Part of a small language model's weights: width 320, rotary positions.
MLP neurons of a small language model. Each row is named by its layer, matrix (up: input weights) and neuron, and shows model dimensions 0-159. Each number is 128 + 24 x the weight over its row's rms, rounded and kept within 0 to 255. Numbers have three digits each.
A block is one neuron, or neurons of one layer that tend to fire together. Before each block is what it responds to, as a language model described it from the Wikipedia text at the highest values.

Word-final completion pieces. Final subword piece that completes a split word, mostly place names, such as Zeal-and, Par-is, Pol-and, Brit-ain, Illino-is.
L2.up202:117133153105133164121115105119120133146080094119118156122172118124130127137166121119133127101120082103120112118173103112110113102120125121118148128140118158112109131166116139179129135118139134123159151132080139082133098128130120137088148145187102125126108176113124109111118089151161136128115146182102112104137123120144103140100134110113149145091098140115146118147162127076140156142164119142129145067110107141159111106123106131141153123095120156097126110158119125104142103130135099
L2.up214:064077149118125164158159155124150114153093067116118119123124179124132143138137174121087082126119126137121105157100164144100148086102141101150101149117142151160135182125104109122119101142130161110115124137161083111130122132157113115119128127109153135143132103147116154093096123115105148141129127147119095155138147112101146100110086059150114153111125156130144135138118180110150132070146144174135084085081106147124156103154136116145131102112165160153145135184148124084099133110114164
L2.up756:089119081142093136112132119150144125151112137128169127178126131152122164146126122126119141122123140122114149108163105104147124136135073108149155156145127114163135131129128181117107093138139127143119120150125142155138176135156113153133136097105109151176139136125102121077098125139118150126154183121057089151150140100093140122098075161099081110119132122145129140138086117161111097128122102094162122135093129112153096140163169152087156160122106150151140119117133114116113108123104097
L2.up773:114133123100082108097101156152103154150173117177165137160143117131131123118145107140155134097127165154118127156162113129158104110144079160126136131136109151147140123135119144154098117105160112103163145124102074131125095126106148124146131130137138117143118149079146104103167148143137146094093174088126098169157105126096143143154125109159086149123170144127129151137129148143110117163124122155090160123108145099151120110131132120139123095117088124082109137081107090140135114164138098
L2.up862:103111143120121112133123147070118144142121143125123171116109124128142152111149107140079063112131142162146129143124099131178120132106102081111105093128121099137111133130112143148145112134149131137200154148160086126124143113152102173155139117109115106165163141135130109125131138107166139114163128134118108115153147078131129131134160120185128128103090129139147137140142115139117113160139129121137122099090122113168137113149122099118119128111144107152104105136101111131085085101135088
L2.up938:149143154179138092087137152118090095134117131111110138165140164089119127094109095136084122135128125144131086124159102142158134140108149129117094136143118126140145145152125122150117129136153179068184145121160119107093154162133129132138189138125100108116147077127138099149110108155114134132125143141092158122119140103149140123117145115149152116123111103147146121115138151147131123163157101132103117125138086080115133153162108127133167078130070129104111114124161154092089129147100130
L2.up1041:121108107102113157143139159152145117145115150130127146138097066127137103131148159141079125127108097133103125152138138118132115146169129149121119100195103156096112087123111138147131091119145164133093192132121123174119075132109146171145116136092133150138174114103122149120103115103136151105163144175108126075121084115116128122161133135152119154146154156155128137167117123115082106152115097136120128095114102109107130143144093106134120196104123127152134144110164163120131116171156141
L2.up1241:111121109136140158141081145123099147133102120128140136088106127157078141130119109134122091135124101104111111125118113096110114135123125123161070145131113119124142104075172144132120122116112148131154137122081133117123113142139097115118144142122119128146118101082164173151134128164148148126083154125116144114130143118134146163101116087095126159151131151123124146135119130148137163139185124134131144142161124131160118183111135110143162155103141143104080139112118115133133134124169126

Country/place name endings. Final token completing a country, state or city name, mostly split word pieces like Scot-land, It-aly, Sp-ain, plus U.S., UK, New York.
L3.up547:064115123144117168116162131101086144131109093125124151109100079093108151142121094146126102107128142088091131125098126127139157095110098077095112121170103112177132178147133117131147127161130130082122108073129134102149097140145107143107144124112108170110083139141129130112127079119183092115132120120131166150143143083116119124137102131118148129112175130122105146105112120116125117130107140130113146133115138079114120117184146087140184138128113116122112144081106168125104146133113121

Place-name final pieces. Final word piece completing a country, state or city name or its demonym, like Braz-il, Austr-ia, U.S-., United States, Chic-ago.
L5.up105:119120135107118146108127156119158119121177141156108165126117116100111125125141115137124136160122144092135096100136149117086154113148090139150119127164164100140111132117096148130129103164149127177117116136149135105127140124145155180116132153115159135135120143115118155136142102146112172141115149118177141138136103126111133101161148108122102118089138127136121108108165118150115109169082121109085128156143146163090158124132104157137159109104157100098101112115092086089106156137145110
L5.up594:077127120115104186129159099128135138175128160128138144137101106129130136166125129113069102128117139080127066166169123119114123113129136131126116096163130150143155161124089116117141124144112133139116136123116160107145139146110122131115161106102138157088069104129149090114135124159102132120106105139121134134085112114137147169136128143148100142084155115123101134093108087134140080116103111108141138165127119116122159145121153131134157075137125151139084128115118095122127117137120160
L5.up602:104100112125087141077123092106162124117172147159116151138141128169133175098139171103157090164163123083141126125127136113109117095138154138145137117166128147119129162088111153147151128123089116097179133100047140121116156090148098184113132138154147132127113088110162120133118061134149109145066109132167149140145108122118118108159172136148150101123116098107133112115119120116084129127131164115151113094176148143087147098160098129136159176133134111132144139141150129101091168152119147
L5.up802:103108121125090152131130113142133118112164148184139157077150170111124148102115136120139146141149093139124131098096115117081163140118132152093140137136132099149141093156104143168166126160112153123137128146113164137112158117144159140126108108144126123081142116109123117131096121131089134153113106113112147105133070112127117130157147168120141139156137104111124121103118160144100089154126067144153106150086159153163120162148117123151095163157108191106115140110122135158088147134116134
L5.up988:103100167133109137116123143104094144124171121120126142130112109134104146123125097154093139157103151098124109124143136121134138108115127153082112115156140150125074136113098143117133105141110117185107123122139135143153115109132130189135112117114105109120153108138131148112151117089103157087169145132127157122118104062115128143113141138143131131114150101124110137138131146099113096120099144094113143170100151133142169112164142101151156135133167169120125127107102118126144177185140127
L5.up1127:137113123107119156092143121097134179158115106155147122125099151145176116080124167119137140183152121153178104151090122097092160161103070190142120138113113125158149166129142144138192158110166129166133072119134148103113115122127114107102119112122141150108142131150167149122129109071150122119146123106118145110122132112122119081124128132184134114098136108132120126143108115121100117119156131125095115092114145078102092109155115090082137119099150110165117110103123149133115139164108092
L5.up1161:118174088125095161097109175148104206104131122148131111092112104125125111099160132146099154106173159107121124148146128131088182158138136122085150143116127154124121064115146127137180109134123176151158133199104121138161118108124095127110149108130118119088128188140127149142142080159126118118149122124120122150144151118123106145088132155145108130108134158153131122187146136156082153110090137131071154186085162128127129108139127086135112137125148118077088101108118123112100116126142148
L5.up1184:121125090118129180137115093125127145128174136124089116092121154143165156076127130148118159147104125146129119125112138098122154140099145148071116106128138131165119141122138148125148113128131106117085155122135125097139122141119120097154102131120091147147139108149158148056134134140142102114127113093162142161130129162200154152109168091149139080149156129182095111164117111129086152092133111111106115185125112141108119104176125116138143133149151115161158164111116108159120159141135141

Second piece of names. The second token of a proper name or code, right after a short capital prefix, such as hyphens in I-25, Jean-Pierre, and "at" in Matteo, Tatars.
L5.up33:129153147121173131154096124158115169129146078149145126105169165136111132172119135114086149117170153116108153139123108116112099117081187141157094132143116175156115127154157084136078123146131153155112094132091144134108138122146176125135118108126134131150114104100119175116153113142068136131129144098120094154108092134127092146124087081157167136140133090147109134166120098116122173122080113101104143123131115150144127115143166108133120141154137125141115130143134160151127149151128114
L5.up156:146093145117086094153101109106150105157143128133134085136139167160170130136165143133143141128143145146098098090133131146127120094178129116123139133161130113138136093130131132112115143135146145116103142161114109097103104173118074143098129087135102133113116138182158146111168129122139146118116091156123115127065111120128126122103145119157150128146145134096113118147140123111166113123114085124101142132116130161150169108123086162078087136145106115123130130170128187119117156138145111
L5.up506:101128104126110103095070133133138156107148126080193104129135165126163128113124130141154085079119134081139168125128126142133137148136151126119130133133133136139116120100154113138145088139124122149156165112126142123160088143126096122126150084136106198109118123177149146144130123106144164145132084154082094132116115115078153138106114128172133128152133123158109108093127132105115106166152134085133108131132168133124163105111105141098163116136162111137097114134086131147148093163178135
L5.up894:128153124143116111139140079115154090174148151153127148140115125143135142084110096092119118117123141146118089144171158148090095134144105139104133096162121098160152158150135091085166124127116086143126133101102116103116151116119103085069133147107168137115120130095101077133132126092105133085148103156114104136120128130102077141128114120154106130113112101154069118153127140133135127138123140181126136145093147156176110072143138167152136132142138124130143127097156096104078100156139128
L5.up898:129121118139135153138163089121154076102138133175150120105117126097118121125125140144109110116172156148104147144111138134147119156129102150109146133127105103153130116114131128146129144120129100118127144136163163117123138124155137124120138125208137181089152121141146114124092151145163079093190115094122114096115155127130132095152197136139116133127121076128075127160178112174099146110120127069145100138106131143136131133130148098092132146095123161103091116090108138139098085136136145
L5.up933:084152116129072075095104136111174134090128111144138168131126186163107101097119132136164175098156138143100125139158134107091140132134141149108177087111114125112124131105154140137135115127156147128122153167107088147115183123119138137149139126112123119113150111076163107141101146151128098148101127135140122160149141085100095145124104138119129142097162121092110129157107155132087148126177140102109096111120113130090127126139100153134136181122152138149120101178142131123060101144109108
L5.up957:156131107117106141138128096157127114136123125141140188145143167133123113115105145114152083106188120131154156091151143139152131138094104149137171169128134090154149143132172117098163126115115118134127161114101121115120132130117145118108142104099115149147100099110186132116104201144115140121094092104133108121108068106073087140114116107123138164154151094153077133148123108124120133093140138129091098104147114119124147120129115143169142133117090127184122114118117109146102145117135107
L5.up1238:150104123110108138145173106149142126111116147155043125141134133129088145100110147139134100128089146107125134117098198088163102139151132147121113115126073113129155130127127096076172136142133112127163144141127137157109154118116137135124148116142120118152129123090098139152157129125134163079117147143134157099087044090108116125149142066111086175161143106122132112150131108093134126073124110097120112138150104129131176099103093152120096155114088094125143127154149130145094143164145176

Hyphen inside compounds. Hyphens joining two word parts into a compound, e.g. number words (thirty-three), Arabic al- names, role-playing, semi-final, re-evaluation.
L2.up232:154113150129144141115157145176164095105130085144095136151081111100154128124126136161055151131145132196143123168117133132142096133109147140128174149112132110140105102133156146150120140144116120109084075124141133111132147092137146132111103129189135141108123164157147125084113180199114087100144150088108101117145151115139136103117103162130117131146181143128152172124146117126097147138110102122123103135118101121138141120119110170134116153097092123167138108126117140143113142120136123
L2.up307:119171157145134158136144093134091152106139123129153144087096149110134155110093145157141120152113143106123103119130113146126142171108143123098143109134122159139126164103164119117101111103128144134062154129154120141138118129146101130128095149126120088135121167154166096103130116140119137084120123091120121112110072138121127123136109121130172103154155139123086175124097128100149125121111115165114107135114124159114094109164105120127143154075130136087178119075146152127112135139123149
L2.up628:123147145078121133155160105148115092130131124155135129126165151129113111089115130132125113131139150169147135128148114144104128156149141150116116141111102131134142130142107124149147088123110096122110094087131103110106149126148141094110115122145136101149124141127156087126129104097109127132124138119151136112140112121119081135123067136089100170090144138115100118098136114160095121114110154146129121142112105149146133115177148123156149142108059121113147153058136158186140157146124123
L2.up632:144140123114140111106091116111155095088088124141133114132152136166110106092117137160127096106078126097123115100147111154142106175105128142153124136103086120117166115109100165122128150130203144139102153136155077101108145110157106102125145140094172122123141111140170125117111103144156158125091132153134161173132123132122093117091105155155083122134141102128118153102123142120110141150130157093106109137116153143136099122071154139149120143078162137096086121124104152139186127125081140
L2.up727:109147173109162190138109170112150146124142108153132120126156125126133130098093126147107165127111164143151106159158109120119131139147189091127133121125152108179121112121098094153158172167090138121127132085125145145126147083145091111127131117107164114138132139161145081110118100125119107125127127108060160157113145136141135126080127135150108143107122148083104144085148111127118142120107125120153164126118117088150077164169099068141125127104108142134137138140111141195117115126142144
L2.up734:121120169141135172167139108116128143150115137125158152150120117146112129135121122132136119161099166152156146179134108118142126134159142119125157115139095106167150072110134137121137106099101150120089146109140126126142174107129165106139109149141198147117110081107158107144144120083084191110117143147123113172102153159123115144123130092142172147150101125123138118141133103170140119117131118174136141104121103166138097123097141157129096051091121149113126094103136103116125137111166149
L2.up804:140139145139142152170131152128195123144117130152132112139159113149089109116111121136146100106125160082138120084125115112126115169110144149129136117130126118154121120104140098132174121121143094091104137132112110108148153152149129106133114160120178106146121142133178090121143123117138120144101110155101082157124115119118099121107152101149132124142185132163103117118134124121120140122124149192139138136149106156151129079150158106141154162140115125074135144105130151159130142142135155
L2.up982:162123182104179118125136163150149081135119152149089095138133136141094133098101151152127179118149144175139134148117100114120101152139148128134137177131114091135147109142093101120117160136129131102114107131111132137119159093129112087106160143170127115147087113192168137108147147109154125097175119078111119162105156113111087120104109163141106128119181108091079124101159123158108118132115147085137157097127115147131103139156099120099133146133105148088137115086100158159121155102147142

Hyphens joining compounds. Hyphens inside compound words, names and score ranges, such as avant-garde, dot-com, Brest-Litovsk and 0-1; also table pipes and prime marks.
L3.up289:132131119109152120118149116119130091136156110164159158123136113164100117130156126108092111136094140157124108104141132140140120139153164166106124145104134116121154111137152155143146100135152120139131140114134106089160139118139155083089164137088118122104118145139124133124138125158166154134142127104141121157136126155122089110089101117151166120144136173162089131131096119128118141087087150126097141132076136122134101124130117150087144122105135123099165103083151158127152150124071143